config = dict(
    n_layer=10,
    d_model=192,
    n_head=6,
    n_kv_head=6,
    head_dim=32,
    d_mlp=768,
    vocab_size=2048,
    activation='tanh_gelu',
    norm='layernorm',
    norm_place='pre',
    norm_eps=1e-05,
    positions='rope',
    rope_base=10000.0,
    rope_fraction=0.5,
    qk_norm=False,
    attn_scale=0.177,
    bias='none',
    tie_embeddings=False,
    parallel_block=True,
    init='uniform',
    init_std_qkv=0.0255,
    init_std_o=0.0,
    init_std_up=0.0255,
    init_std_down=0.0,
    optimizer='muon_variant',
    lr=0.0109,
    lr_mult_o=1.45,
    lr_mult_down=2.0,
    beta1=0.93,
    lr_head=0.00579,
    warmup_steps=200,
    schedule='wsd',
    decay_fraction=0.66,
    decay_shape='linear',
    final_lr_fraction=0.0,
    batch_tokens=16384,
    seq_len=1024,
    doc_mask=True,
    z_loss=0.0001,
    train_tokens=184800000,
    steps=11280,
    dataset='wikipedia_en',
)
MLP neurons of a small language model. Each row is named by its layer, matrix (up: input weights) and neuron, and shows model dimensions 96-191. Each number is 128 + 32 x the weight over its row's rms, rounded and kept within 0 to 255. Numbers have three digits each.
After each neuron's rows, "fires on" lists the tokens most often at its 100 highest values on Wikipedia text that the model never trained on; "fires in" lists the words (lower case) most often at its 100 highest values on Wikipedia text that the model never trained on. A number after a token or word is its count.

L4.up291:123139112119124157135163111128102173135136108175127167179121133139144097166167115081187076130071145140091134077090112102115092099152078182095130132110151092112085097096129152112198136153125138161131132180105104141078112157112167128106129165116131103118130151084167161126100135107124120084
fires on: " as" 27, "ver" 26, "mo" 16, "her" 6, "ach" 4
fires in: "as" 27, "silver" 22, "massachusetts" 4, "publisher" 4

L3.up449:131101126083125107119089110164066109179134117117080159104134175116097157157010137139108170188126137106121150094121152069124134142130156157130148200126125053117112164163071073153103124074195131166057082144112069071116123130155165167122173105135131146106154120101130119164158117121117126113
fires on: " It" 46, "e" 18, " it" 9, "s" 6, "or" 5, "es" 4
fires in: "it" 51, "its" 4

L4.up731:095173147164107128084144120104152182138169136083145165139156094093099080139089149051094130141136115086132175167115080128149164122062118108128122131141153200151105094174115116161108157102086191156127116064098141158137147181071239111156129072109129105059091167090096128111098142164139108084
fires on: "t" 37, "ed" 15, "ten" 7, "vel" 7, "ce" 4, " She" 4
fires in: "department" 18, "finished" 10, "attended" 8, "development" 6, "she" 5, "legislature" 4

L3.up236:047085096136072101086116071118060114146201146098155140102086110149167146140113148167063102099170149132167105149063124126118130134162165133144130115120177141129108172090151145108138178123125186137134076125173163158072136129121118172066176156120087107113124213115108123139157140111103081151
fires on: " the" 57, "fin" 5, "f" 5, "g" 5
fires in: "the" 56, "this" 4

L4.up270:103146136098140111097183175014146116065121118105174129116132133160133116166134088133200087138100161127138114107134103136154149120061156111184145098101130158150114150062145189094146103127179161116132127057120131121201152077113133144152066117123164140156174078138151164125170115091149181133
fires on: " him" 24, " was" 23, "ce" 13, " been" 6, "k" 5, "rm" 5
fires in: "was" 23, "him" 20, "vice" 8, "been" 6

L4.up644:119123121178101103099171142184160166123125135110085059111104105058118118063026089105153173083144150123123120158138100092095118135072132188124147030142151108115122123149163137150124111138165146128161147126132117111134097081138162122136162085094166119148164125109189187149132118142126052094
fires on: " during" 32, " at" 12, "ring" 11, "ce" 11, " to" 8
fires in: "during" 47, "at" 14, "since" 10, "to" 8, "following" 5, "of" 4

L3.up132:136097137140168073130200129203088146103079131140138119136093088120150136150170102140147142143129139174071172104134064161169156109064077191105105115123102155178145167110142081167151094134131150179105085120170081129041134150145129092114155171116102097112108163134177181105178129097134118079
fires on: "ver" 51, "m" 17, "t" 12, " over" 10
fires in: "silver" 19, "over" 13, "ntuli" 10, "m" 4, "never" 4, "km" 4

L4.up39:124172069099095188136140144104130148159063118107157149170102165093123148132149123097190138171104093124122100063166137148110099076168096097159181172139135095123154129159112117208126146159140110126167188059123133103144085113136098147131122136141080116110171159119203163143155088097131131156
fires on: " as" 52, " As" 20, " is" 14, "s" 7, "as" 6
fires in: "as" 70, "is" 14

L4.up521:138095184116087129179175154138107128169094078069105101129074106145144106114082110124114119157089167145122191065093099172096160095070146146160115166086162164137146167163087100175145115138161093115102119142139129153125115113096160100152146115087142144124151125143159111149111071109087137146
fires on: "f" 20, " As" 10, "ough" 8, "le" 6, "s" 6, " as" 6
fires in: "as" 22, "off" 9, "although" 8, "while" 6, "before" 4, "too" 4

L3.up117:151066144106139104133128143163122039151140102128084121090121141153181127111142142105083153152125209145149203144133093142153111095147109084103103143078141196081085160146110108119121121147169167113149162153162113108132114115183164183154108129143131133146127118194158152117185123099184130105
fires on: " It" 47, " we" 15, " that" 7, "t" 7, " by" 7, " I" 5
fires in: "it" 51, "we" 9, "that" 7, "by" 7

L4.up611:152135131127112175180122081159137144149101076172106097083153105113181161139103112115173128106161126082128119105053154076132204133121174114075137174176133130156160106107152132186122155082097125157087123180118148140144108102121121067142143075115172140119070110159138121128107139169131174109
fires on: " of" 36, " with" 22, " ex" 15, " at" 14, "for" 5
fires in: "of" 33, "with" 21, "at" 7, "before" 4

L4.up514:132094123142154087191110168105109127116089191136130127109122136124188133097164104089146113144144136148148194145168177171170119161093181117170137160130119100128100101152096144091140176111113150104164152121134108097127123108137137140172081187154088144167102138132113077123122136114201181095
fires on: " who" 36, "y" 25, "z" 11, "dy" 8, "ke" 5
fires in: "who" 32, "magazine" 8, "body" 6, "eye" 5

L7.up32:171109108137113170137158168154115084140147159081102141180201070152146098092116129190117155155137136125195126110132169157113116137092169115157118084186093099100111154183127128086152138156058100132194155101146064116132151176127110091097167156139123101136074105124116122152132148158153073115
fires on: " the" 36, " per" 12, " car" 9, "er" 8, " to" 6, "or" 5
fires in: "the" 32, "to" 6, "per" 5, "car" 4, "jersey" 4

L3.up260:122153108111091142185107127145145103132158138153066095130161149146108125117109109130099159144239171097111097085124160120156079185131140099163118144110187167128112135111105144168114148078095125065128095199103157138181102139102108126135145144119118121059152129152151164126115089080113162119
fires on: "re" 48, " more" 19, " most" 6, " very" 4
fires in: "there" 34, "more" 23, "most" 8, "therefore" 5, "very" 4